MLP neurons of a small language model. Each row is named by its layer, matrix (down: output weights) and neuron, and shows model dimensions 0-127. Each number is 128 + 32 x the weight over its row's rms, rounded and kept within 0 to 255. Numbers have three digits each.
A block is one neuron, or neurons of one layer that tend to fire together. After each block is what it responds to, as a language model described it from the Wikipedia text at the highest values.

L4.down659:122101180165151097191100138139136055136106106094076136177163204136151150138109132137097157143131129095146178185080119162138138125087161160094074075113128154141121179160141148148107164068140134153106181109127165114166155132125109083119058148176154143069145087111151100137141178082178137171144165088111136082119126155174139129085146056098142090102138131126101099117131114123084146109115
Description: The second newline of a blank line between Wikipedia paragraphs or before a == section heading, plus opening quotation marks before quoted phrases or episode titles.

L4.down694:127100175078159138106124126126167169125131170125120110096106123120134058138120114202056129180110115146107185127114166170180089188148125124138164164159170137079090122135143160066156116129150055127153137144176123106106135108115121117134188161131156098141085117099057193153136122120138140117122182107096118093101112076153111149134116088159114147099127072156137112187068141145113144103187
Description: Newline tokens ending a line, most strongly after a number closing an infobox field like Population, Strikeouts or Size, and also after table rows and sentences.

L4.down796:178130106190106104163142073132139107139110144133126142137169118132135065167144121099208106113153116151113120143175190061153094119176136152159091085143175094157106144132135065146117111130093116195117086150179158148138095092169166090125125151116126170080147045096123158129144135135127135147116185118079112157129161167124133115109153098074170104110132089158132121110123115111054104138181
Description: The second newline of a blank line ending a Wikipedia paragraph, before a heading or new paragraph; also word-start fragments like re-'re'leased, 'e'ating, 'e'valuate.

L3.down46:140098122158174160162140105119111098081168172133138138137150178149153177128162168080147122141155124174060103159110124088122114114070109146119114083130147076145080113109083123195181127157136143128111146118076113071118102141146076038145120146150087147075186129163115132139129140130109094131089131115079163126108133169173166147029127083035121158133123142159102124120136111120095097125148
L3.down615:170132154139140142141117131073109122145136201075120125170122170165126122113122114100104155146166086162061187151126147134121134158098092134117125145096192088162120174148125167182118106094100148129152097167130152093150139154166135070229140107154105059086087118105141085081101095076139151146133128117127101143138160167133096095163140092146138150185154159134198091136120135151099168101076
L3.down649:131098148187132137137145110120089169130123178142172144128101168167136128129105148101168154123089103126181102151141127140174120080144139130104102130091113140146124130069132025176093129040150074112152112151134069130137134103116152105081093129092123142091150122135057116168142117105147098131165060130121140153079129126118163105164155087134160103162117164116164138119103118138169150107141
L3.down751:168125116165150106085129155140111150131073166092143105125146105058108054114110165166142205138131176071140114141151131140092110113115174148127112155155086149161140127148182119085105130108139117153119094095142144106131106140136158067124098114135168151151125114098128147144128096126071135186142156088084067100128162154098097074147105104142117143107144116141107098089120170132145153158152
Description: Line-break tokens forming a blank line after a finished sentence, list or table, just before a new paragraph, == heading or | table row.

L5.down78:128133175181159094102151109155130152115121149162109139126100074084035088152093122149093120099082093123153041158164119240147097129136122124106171113185140159157100125118117081118149120112149139136133111075213138119111104144097124136153102167091128128135152182113130105163147115133105082101140144114083108109180131151139168097222060134126089166140151131144120081104130124083125091101109
L5.down113:116082097078114104126102136123174141149187052183204158127117155149134115079148136094128112106149128129081102147156171080096077066140119087146120125153073158152130101140097128130167157117085127133091106111112137146101156133133062133184097167129161063158166163119144099071130146178109097140146183171150138081111144118160107074126089136172086190125119121126126134112078118120122158127108
L5.down141:153142160109085172132117114128167169115141127096139126158154118136142118121141178124127059135144099120127135133149096082138133123102201088085135096141113074093073097160157025071031156096160141207170165136158128145114095079072117106106149129126164135083102060144135121208186165146113107118125185120119114144191144076139144084172106121131125158051188114143070152141099119118101094143138
L5.down176:147094162117106142081139105163130097118105141163142084094120108102123113131122134114104113095148126128135119110092185161104104161100109155188149130117081110151110153236104078090105137159088086172079128061114111087120161129169053139120110166160163104127122143127118142085094169103157125144182132170118152164157179111168162148118125113106100172100157125134142112058121115109111142109185
L5.down238:088110134097140112101136079081118138122111125141132106148171106141137147119118133196142097146128124122131185133139142148072201094142108118115152153087104149095121085124161127115031133107143201144138093148046127169127122128106132094177139126173120126114203107136185146146114138144104106084168122160128104128151147122114097105144070100162127074114145138087137123111158076113137102206118
L5.down252:078168130123138069166133129142096099140109117088131161172155128140110122091115114148133140097155126100164138135144101141131050112159091120123100215138133128111114157125100156125088121051093131115081163121154194132101108161159165149144236229087110131098189131169195173113094165110106172151110057080165154150143140105184101097131130098102104096091107140092104138124106172122104125117093
L5.down498:139128150136170135179140151084090152105114184147212080100080115119137144098112084097150108113094065091198138141151125110113087104127110086125135187120107127187111138123121154092183189110100145109051065076159069131095117106124190180134121152140203108128132093145146131126068090101107146185091126183133124123118066094154081154127103108108142186091086156101161142112103120108112128155092
L5.down540:120138152098128103152128156178114131152174148115056127121168134087083085141174124106142122167114140098211116122107139197106081169124048119107142108065124155141106095146166117132149085157184161172104120107104126111118125128177097114141155180094129113106136106104116178136135050122096154139118160181093138103132095141096123089127120122137135185111093169116135103153128149117117091095155
L5.down583:104188146127142153136145135122079175154091123107110116169104136086109097098106146114198175194099104149145169195102157135125102118110127096110107149122073083106170126114185150107125087154124163126148169089157148117164095129129079139145118136118196101148105096078131084107186049150163117104115084131087133137110087107095075091105079082106165108135141032139089142117167161067156114138159
L5.down585:154084176154105167118137113121135108112146171120156142096142141160180155107135120183155110084120135195130098128148127158176155110077077113115113119136131117157053115103131146146199119107133118154131134050119114105122095110079176126087177135136191104096131155088213094133116118139140121091178186153089124152179128082104083118103088131128164114105174128108072137090140085114125163123140
L5.down630:129144136124137120152183085143155180118132121113170158095118121116181180153144123067129120098128088135145179088098131075106152112154005195114155101103086137114134111079109124111214058133131119096113137157131123098146143093156162210113151098166113081133120178082151126131140113148095118073147097127129213110109062095154099103132100156107148154125138132100145161153135134106181084168095
L5.down831:104136144146107075202176080113136110087159092140138126146096130140171078137086092116173163114123173190107111149076120192140169154057087092093135137133093071087179152166184078106134145107128143137194155171130163116124121120121138157107132101141114145154182131105083096130160145148091064108123148162153139144132103107156169056112190126082174115100084106119149142115138149145093085112160
L5.down879:138158153090114081089102120136166116123124084132140129130159156084159095121140139086110173123126142097132125131120170105106163057172128126171111131192071118154139198136014188125124120146135180149141131061106132110115188111102101153195083091098140127123141150175145068081184127133177096117110137125117125143164120094102108156106172071134129178153090152156180085142133135118167188088142
L5.down968:143111110092125162102166109100145098120103100128085138142151103063127089106131127098086112108118134100175172103131088198089113103134173096123151153164126100146188053099107129147125073168110114127139131144104133119153182127134168168115130161142151094134096185114129152141116128085144100118147116164098161131109161137116197126136131119131189083124188147126120118179106201133129123073113
L5.down989:157081146123101097131168093152068074087146126143119122134152133127163138109090071141121068093111141174104139128191107112112121122183147166123153128137099126159128093126128105100103123151104101202168178133126146163144203159107129128161129019049174125093137106089149174109106156148132110130109148143097046116098175136086095137149110129167115085113094027160121153103153107146135086100105
L5.down1005:175164153101197104131171135097156099150130102112157138100133088132176056188190147107086153147142162105149184121087127144123163135132136145098128137070067103134159167153160107132119124144170187096161077143137116117142103112084139140113179139129151130153076103113139119103144083100169115134132158119106128088113126140145140124152083133161138094138115123136110173074154132120157121116196
Description: Fires most on "st" right after "in" in words like instructed, institutions, instability; also on a lone space token after a, in, for.

L5.down101:155101184101155099143074092104162113122126136085122197113190127046145156109128145139167107144136157097147104114128112091067142117160141119143109119107170120119149187071117118152149091106155160126160169101055131079065113153082152125060083149158212145080113139098126107095135142118070062152147154115143163169116093110143081148106084144115131110110098148106150146160131113186148203159104
L5.down158:126086126122159119109126117134098171125082138060100122159100164187136154132138080165133171089149089162201056148153129081087144121114132142101118134106156178122123130123113108108135088120141122147141130111126109106135147111129065153098077097116102105180145160163118142074063165110084131119108139149044189139123135192082133050170113174166099120167114133142116166113114120144124104138138
L5.down165:112072120115117101115115131176109081140142144155131135157157126124063121111121162068163119106164202140119158098070144105127107187066074093106108083139056110136148126098126149211088114130126124176133153099144143109118127129154139077077136097178102089087109127149127100108119131128165126162105084119171122107133130150106172145104105122085143124161124103112116075186111133088160131169124
L5.down183:081191132160141151137119114156103119131106102141107154110134092119075158106128137120120100054141125026064122179134160119142155149136080149061062112087103166155159133134115180182123142122169107112116148096122157124173022110120121115115166155138106134156108120135119162112127151167098147157147131069105112108163185175169077128140102141108092191107115085114122084149216179062136130157172
L5.down450:112154111067115084151107133131169162116138081114138182129141154119105141129174117130167119154154149112092091130107127103138171169152099157143140120096129149119096173081142129142053109129114093147160147140126141108111189074141171089094100135180090041119153152091140067132074161179179074063129123146188166116146107150078162159098156090131087177163122145013123103094151078112162120116115
L5.down506:133122132115114129123140113120155152137111122113159148192195111091098117166115148102088079112157158075143098100193116163146126144126163099102137114094150133185153133127105192152039111169124168122127064078072072118170112092078134118112140162133112161101156146150109100112163154117137114140072103087096142092174104224105167169127127086153148074121151105124156088122116116173112155152148
L5.down572:134111111116088095135198096111156132109144205136122131074097132171152123094093168172076178109127130110150162103186157135202121074112132060167048120128109151151161173145143100070120096127108155142112142143109152193138164116180152134093149142110139173085101121095090175118064141185166147199080103134130120056151128168110154059120160087148126076135070142138152118133080081132148153154104
L5.down577:126162102119133152056118072110184136108140123095113127104124123155167085143127113175098068155111103115121120177150151149205189070165128187151111148168123183148123144135087156137081141132142158097146105122108115108127141179135091074098125169085090161088193102198135120090130170123131153161140157132134165114149159136154136109148157073140152047116103107133103138188114135097154158081172
L5.down582:119133174086111083104158106134075136179117126129070137123154169143134110115130109132171129162138147079088072174150124085130139150127127146093092122136127105138147078197134041094108139104130121144101109142138129089077147130168102156126145121152118143137077159124177110133144165139107151139170148105106131124103104128156060174139076179131145164119097120175146112147083107171115159072147
L5.down698:106115130130144159080112126106129102158085224082125179109114198164158131118149137135125183156102117116080103203165174106090139108094128180091018113142180107173099104147161144122124137113120157169144097112091145176099132084100087161097193121099190126102134146112152158138104087139103110077142130091105124111154051148081148128112053130125126158120169167121127062165153108212153092119108
L5.down742:143089069160175102159055116127087138166121128051139124096158178129074077135137130143128102163203117135076105055141180122117124119121127158115102101130147145143093180083146080153146113115093176112202079104144054128145153121114146140216067112108079108141118148145162098163129158153065128151139167146145095074147119139107123105129083197156142172123128168146165108117095088151161087080025
L5.down746:101125114118119121090151120179158079156159109171190130194125103126099113052111105121064050167085140137119172127104129099125129127156118105152161137136137203140088116149098135183117088097116056129115106127127104107155085107139114130117156088066187148209122124133179070122135115116157141124137153115115110111141064117113101130130125142132121116126188145123183085105103190094179144082129
L5.down773:125094090134118131096154140119127127166138123110118068186107114119140099133165117150145116176113135037157088135127083078125080117140205157104146064088093135156085132118114092131133167128150128136155159103199147148087165092056149120120122116175148141104118135059165159154104138123148133138110108107070091117081085116049091115086090113187143192127163161150133110072134173137111157150191
L5.down793:125106130066105119114111095105172130127092180158139205106151186082156094125110138160163134132178128126063148149166161103140095100081119192139165109144167123084173094102086051147149138130181166149160169062087115134139105160122133080112187161134087117101125097118140152131166119118116100167167141149128099142156158132144130172089131154099115078126142119109146130126102173103145123113053
L5.down829:168068178132115135101087142110129128186112171107171129115106094171094092144070119113119129085133127156105147140150132090137147173145135177147107123107067084107142112100164081103072134091108105128080145132140148139091088100163103119114147135125110132127180099109097117191122098115149143116093200113116176143155095179145102133136074155095121089102150076083139144074126080123114149129183
L5.down996:097160129140139149184121081110146123111107128070130122144106125125094103139108060122082110147117155088113089156213136074113150071074137131108115138128109086086187147173182171077136145131102119114158095134147128107151126185135145130078135087174120135117125117122138103061121163141168102163124133165096081087142079173106170203100141111076163144139169192087184176145156089130124186092106
Description: Wikipedia heading markers (==, ===) right after a blank line, plus second word-pieces of capitalized words opening paragraphs or names, such as S-e-als and S-e-ptember.

L3.down341:128147131131138121109115109152114128120117116125102118104119152147133112168093074148079119107188157129147125188106146110138105154135154137137128163154091182157107140159105064114101142101167129126146171085186108082105202142129050153106122139189163110115160130117149118105100183134146153102129133072063143091170147138102144125074119138135164106105127085146152165121101150117102114159110
L3.down798:203093124132134128111153127161094094129140148156119114131117095078081161210090167115079114184094166199122168150113106113168136170152120070094227105095134082100138173150070165101076133137114159131126109094137192123112193157080171130091109139162120113177131058151140136106115111124156166116099128100130174101150056104122196129113140135131165087092115099153110147116079149185104127127146
L3.down832:145143173120142163102152080170109173156114165132153137057116176137103127168116083139066104138105135149121156106136174093138122155152170088068164068132121125089180135145134069130085113053088113136055116186149146096109121093077155133134085140099111201156170157136134162159139114078148106119080131133111135199166120098096094165068146227101131156082118124126160172185106135140132195139113
L3.down889:147116135133139082101120134137151181139129175084104103180126137104145148143094141100099068109107168174071066119126059117148150103184112120144182055115147113116151076139130174086148103167131120128152144153107145045159120175156122089149119116118117143124131142111134119160095165156080104172088125126092184131102154077093113188157150105132126087124192109139176123172147126164105159096158
Description: Newline tokens ending a line, strongest after table header and separator rows, also after table rows, headings, infobox items, and paragraph-final sentences.

L3.down297:158107107072134158151136126099145075167190151160136121154142140115102081183147157123116135190144159112053174125170168184132157188065177120093088138100112136117141124105092113175132118090155159146119149182102076108136122094106113071169073139145148182148082084116148130077136106125189124142076126114093187110125138206085126148078103109160133111135142117089110123127150175150147127086144
L3.down301:129138098123148177119072135116137179103158137140094121156105118166137062092109175106110133100100128173129110132141119144136158136100069128097147135099132177154167129115094158128124153070119150183135074086113112100149080114134166154250050080100145173149117088170179134116130120150112119092112079158122118093121134136098107152110133142133130135154089126123136135109106186136143080077105
L3.down427:100116154138116158173117079148157048162153145094096193090140127086088145188077082133066182084137109069160128139077117184083174126112184094051127092084134140122121145168131107089101173167076150145126106124130129108131146158130153059111104140132167099142127119093151104134201182096170132157155155082132079150180115145120140137058115150074124144131118087128055119121165150154154177090094
L3.down940:159070135116132130093076177159154122156112181141108161120110124082172088138100108107063167178174069167094124092167088143146123162113108154091191150119124081107134160109120141181140087133114100142102128138139127091085201151133134129156143159106193131198117069173135151126182141140148127077135143049112135078117101138149115142085029093118065076109112121178152125127204116097090077117150
Description: Equals-sign markers (==, ===) that open or close wiki section headings, such as == History ==, ==Early life==, ===Film===.

L3.down10:113148131129211123115160127102099155168110115140114115107134115109134137172077066098107139162086133129077090177149110134118149107164091120084201127166149141151129070055104134163142148135158052144134167111179141133086149163042074151130161184116147140127142177152151145143087082156146066117124160125086098135119150107171110159093118164114086188177065110140164100145165116113061122096136
L3.down103:138106101126088087156149169140133112132185149059088148028142055135124149109153102101138135128094183125152151164106139100180149112092136116080101063126071144120153128185126124139134126104103115102127122087122122115152108143158114105177118098144106146101148074144107076120114125135141125147132109137118164141165157155089167112171126116093142122101171161209082144127048109103179169096126
L3.down888:067179115064116169086184127111116093158105152136138104147142072137127116137148168134137134156134164153143089167159127179169138083155054120112149163124171138135147160104144142191075155083146118175119109151099129127063177105083175124139081112077114127115126095086082103111093126172148110108136086203122138141081081162175105131164117083129108170113076149135145157121135124141134107110131
L3.down966:142158118061100074134079153146140187081095153118146189149100149184144115165118123216141130158122088071108136098161112083109094171123129123120121111115153155101086093135205117087091172155110115133160049112106145122162099116154112163095193122125155120159116139118125082201110173148100160098155145124105142141182106166121101153133105080148146176106105173145167098127132063137104104095136
Description: Word-internal consonant pieces, usually "c", split off after prefixes like in-, ex-, su-, se-, as in ex|c|reted, in|c|orporated, su|c|ceeded.

L5.down48:124112154097162101104129128068098113130110149130103154119159116085149095145080150151100095154025151116134138140053145115191119116174065132111111143115053072113048085171146094149154149138128105111135086164119122160141132127107113124128102108171063144127129153165084167067158149097138115137101122138199150160104134086125175121120169139150190085105138124192079149142177166173136152138142
L5.down136:175148143160120149179123124096116103121132189155096132085131183091170123213110082126168130132123111116137109092105167173138120107121145128116140150150099101149142114119121143115140163110158160110111126168185108126158126145088115112143154141083119054004140096073125223132079152123175120125153189110077133126114133102136103173142126083184095169085153104097123192119107151152079106077134
L5.down146:094152101133092118137111098105135163123077096075164139143143088166110104151119153092174125110152117166087133173160156104176122160151162148210164097093139150166163159122193164133157139183107114123090110149157117151073140090105108131119140097147116177132129111162152119104192149144134119168094041135116147118099142128157107159145149087078143113128134176140114128111063132066101139136111
L5.down175:149060049112157096096097167126131157110187180097076098140104111113128078090121139121155143133136129150088179078089153157106167145076147124116071078050141181138071150122089138147172132090180120167097112151158180120081130081135154140181076134144127133129113121160102133112106127140133113160138144153141153183098095189133112120116119113097169136129088108071137082137107130145116100153149
L5.down245:148171062087135125129153133138098163086158142169091138145134079071143148140149101110094176163121174142182141172140179106126183135123159142140159098118123067077165104154130142119103094136145105103126190139112152151146131135160099129137090131164155090139087111098064104113086111081092124124085175102142125135070163127107116170147112135088093138094070128084085233095203148167163150146145
L5.down293:122147074128124118082034174114132082138147150140104159165223167116128103117165195101083144115140141132134154051115150146106147182179125132056144154143145130149158091158096185146099125181154126116197111074125172167145132125111170116127127097136143090115128142170082164094102135159073076149102194106178089109067125118113066130198107154138116147148100166113130151104123141123140124065096
L5.down340:137176061144129090151100144136144186071098080044129192128113114139137122211153084155111072174179135116162143144173080152149187158115162105132170152142128111085157087173129082128089118119147104185109089108159147082089174100106167093046076101125125128112132118190060096180126096164145139108145174091119140149106150129129137125151125104148136114115158165176077147166143116138145105108164
L5.down407:136137079115098179101085126161153186111135150144121116133132126111145094072132155094127131156150134121147085184105176126149136147172171132134105086157099156085141141078106114160120255153145119102090182163144083077063154135106172083176106078168169144112103128174086086127106159107110106185106124173202180158150158158097113081126152111157144097148059119127219112152120121092091081113139
L5.down410:135115149109119106193108094123107173205198113084118156135137101099171123103091115184051145099146145123151174111138095119138082130144136197117131161136127148136138133173145137131183155146166162163103138088103100139167173136182095146104069204131082131186160149096101120116082136115081088067078093104129167177161093116152099075142170133068120148118102154165158095130105138112106183068102
L5.down433:099140118129135104163126122110131187114141070140086142171173127112132123096134164144151159137139134130112088119089056145066125140135094118141106161126100122073098100109096114166141116085087147163061178141102126106092105139164149156178208099089114160086082135180128121158162119143145075233080124210130160108089123107081121119144155123107115113122123182179087117160175086114105170144160
L5.down470:141098163119121078116135183126082098139118100157162067114147138131133225041160081123132125137103086139152138107142076112090132146103133148077103128148075106150154111100117204176151118178113108181139150108111112183103146128125157161089148112137133163138119096117155078132143156097122129115131139121108141145118153098156100158105097090189059125126073137182120167116120130104147136177126
L5.down489:154134151111120120102155143141126148130191150142090109160178141138092130052176126138115115123166141125095177090129020145097164152165173111138077122108100112086127106130070089088145146092094117132209133165194093121147097095077111160174135111134121147077121161070116138113093129137167160096115168139136087170172142125151143127182140149155133123096141137165168160215113166085130123135061
L5.down676:146104085102150143093147061212128147162166115118107147142113159095125162103143089095161130118080092096081165155187124088100129119171119158113096184120118136179113143084182161108075132082135140128121132086095080141121120122075042083112065072147091085045101119152136171152128135099131129082201099170135114143102130054084161210153108181104151170085109154179121127132097186167104123151116
L5.down683:190058074116117086097142144147125090115178149192109176128112111144169158072148167115113116120154108158190136146108147185151168142150084105104114104152177144100139136136126176145131109135119143103114110115076146102099121168094161134112078170142190137146132158170128138142127121180127168184097088166127112099137172161125138123097087132126161070057076096161117066135097147168096145131123
L5.down858:160117127203142121114116102174164140157173166149071101080168144086050144146130099110147130087127159096108103124113057151116127193171128136162095101113116177175090113129164137134082109177090113153130188108151144087110087187121169091121159100113127087124094083186118081192085140197122110174166098146092096088169143178156171105109126144118141129075073178136145103121117142129136160099221
L5.down1009:169082151156181091186184133109130108119147184140108120139142133178165154142123090082159122119151141100178124145088091069114079111197150140130139151150118115167121118128065087111180141093118161153097119089142135105069158086146192071154113185088093097105107046167123093146136149069140141047104140119107160171109166145135118147214102180107128130149140137112138114128132100127177084137161
Description: Digits just after a decimal point, as in coordinates (26.23501), percentages (29.9%) and figures (6.47); also line breaks ending sentences or table rows.

L4.down750:148135162121153127120135107170130053123115056097106171101147084126134102089130108077169130138086163118180168082121081115208117146091125141115173155147087114089097126117150130139113134107096126135159076136183137201178137180141104187132139154108107118140070130107186115118075093169094103098100091124123113120175101191183186093096155103108101123100146135107135123074140136185142171154109
Description: Fires on a lone space token split off from the next word, e.g. after "the", commas, or table bars: "the era", "| Labour".

L5.down16:125178173125112104189105129138129147138157100070159122143124129069068144074101158118143173139142118161126135150164072132071135118175169116185164132106085112147144140113096137114186152145080098062152207115165119130125120124125188105111157132199119136094125153119096122147122103157110144144160125134095108127122167092154099168104137126126099159108135074145156124072124141102107123156084
L5.down40:142103090096089145079118104098112131117168110160086113115076097184095147110092134144123133142152082074163125106155165030138140181118098061120143187119176137175175131139188157181138105097150080107135144108123120163137094147144139103147160069149090083049206109160073096102084087170090126058169075115148106163122152117124140132078110097123109106131116128118136117116178170115110145129107
L5.down51:110080113123072149115125155157151165135173231123100133129136147092087079156090123116054094130141119089110118169135113097197109159123122126124179144177116102132081097139166136031121074149142086190090151150065105147131109187104110109137126075112116098058127146160173144150150059079130166125129148114129139169096169131104171157077089131096113142152137129152127106088151112092167136115159
L5.down251:190125110146106082176137173107137119117134100116120144107116133112106093103097102118158099182161154098165131105132197096138101110141088136135128120174094117144181158159128129130140166075164175126173077103127119100147114135092078160135195127159142148155097084156201161154127054152131182103106124115136065135156183190087178158085157190155169095106133157164165121117136142148131102085048
L5.down304:142103155152142147114165090152109145107140107115102151040162123097097194141138179039149122112102118126100120123123106112188152127103072147148130175128092071122168104096141150112083125135170110111092090154173149178102109090092170129115137110147114063104183133165081092139195118109141139118072125087081169131202115097182125148130077107150124162162162205157161136132069142110126162131146
L5.down388:135186058103072115096124088070140113093093118150166136086168095098178143161121126108098163160106158100097168143117105095113161087091131146156176093095130077105108189165088184125154133083136052110105148123131087091067076059090121170089151141156150153128095053169170097141071171086149183143126083106125177173108129154089153098085137122103071131148119112126144130137117113181171109208091
L5.down458:081146141114150101136164124125138105093160127102101162136182104155181171154175103165148101179107104106163134168113167065187116113150111065166120129151100115150127172130160111118131086151089149082138201130124113106167138117098136136095156099125108161184134150102108088135164126145092151151066056101127121036157132130181112145074224057123113098131103098134089165157110104119114120160095
L5.down499:167095129133094131147127142135119142187129116119155130133122172122133144112081165129133093169117167166105132079132139123135127120097143094041157110135156125154060127096092105116158105149094125103103140120105153174170130110117113085163158090142106154126154096084096136148184147145086104161153122183161150157080068128147137090082127171145115129146115139197148187122169095116133100083135
L5.down525:140108120066129126115142125094095098172125113074116129163147106162111142147101115127152161111157137146111169102132167108179090105158133072114148123111160157176107185106184091111125140186129112094119149171176041166086120177163163131079135185199152110123146098139149114126141072197099145103060158122141142172147122111196135143076091125122080094184109145157120105135125133129084078173120
L5.down628:116073099115113070156181131143166129174185171098166117121094118121145115132071131125121193119112126123160117146131144173113101088143158081129175175138115139107092082164134082103073165170177133148185124138127171067176130114076112112099095123143136165156058170133157167115100123094120140105100113100135099188166151112123134139089151117122099111126129129109130118135061171145173148148122
L5.down697:117061091182136148150132113168129153072130171106148111128106182113129150086060072104064135166142116124129151154102147152183123184168095173163142084127190123132125098083118181173108142108105089142150143134146120108122135153147104144157160176157143119092132165140193076106170144088166150083108119096165183116099115179126135128119093141079109139092211111162144097146044100067090135117133
L5.down703:133159075099141110114118161107138092183131164112157117097115051191189150187114186100064121138139158123178178098097104138101121139065091135164184153120142080069069152164122088120101110121080122114140085178182113149092095110149151208093110110105129143096160132111079160115127148113112147190104137137094127168118183190132178088075159095096183093173130071119105151112074154115076132133199
L5.down738:161116115113150125125105109170127142118154153135152159094136098110145195127150141102077067162176157098142210099084111074141162147130088152109183117121083165106143147146109173124177128101127153139164141149031074155102112157127160094131122119116129121080148117144139133098128068067142099134101121138171135101078183134146133132060131105093124141080092197102142108148121127124210134144128
L5.down790:120104103105189123096132129159108169222125167114115170131061112148115120135130121142103139170106094094145094084088105143203141187127137203078143134116178162151107113170141076115159117099145130137148149179159148139121154135120123123049180113170106055095167080161135137119111165082099097122124140163113075157099105146177124152101164121151141108088137110140117160147146133109143155060147
L5.down1000:160167118116208174159093221093154124090130212168116128121101175143107123147131124136136156194163085125185145149117059127128126140186109162127110126131102123145118146108183150113159087064112160060114159101119146179103094145120115100087123145176133147177103101144079158131172101112152168132139145110082112144156155126135155125131160120086172124129075056135086119089079178048149145134084
L5.down1017:153088124132102174162099109135168157146159091115185140123145133099120143049125127130159133154071117152068170106178172103119126125080148135118150083187082107106048116142135100172194118021174111130101129106104126132123135086159110179095084160144142136140096083107146122121119174107112128130097129142173079152082097122124147168112136183156105167144126201152094134077105127095125121050108
Description: Line breaks just before a new paragraph or article body, especially after a title and short description line or a == Section == heading.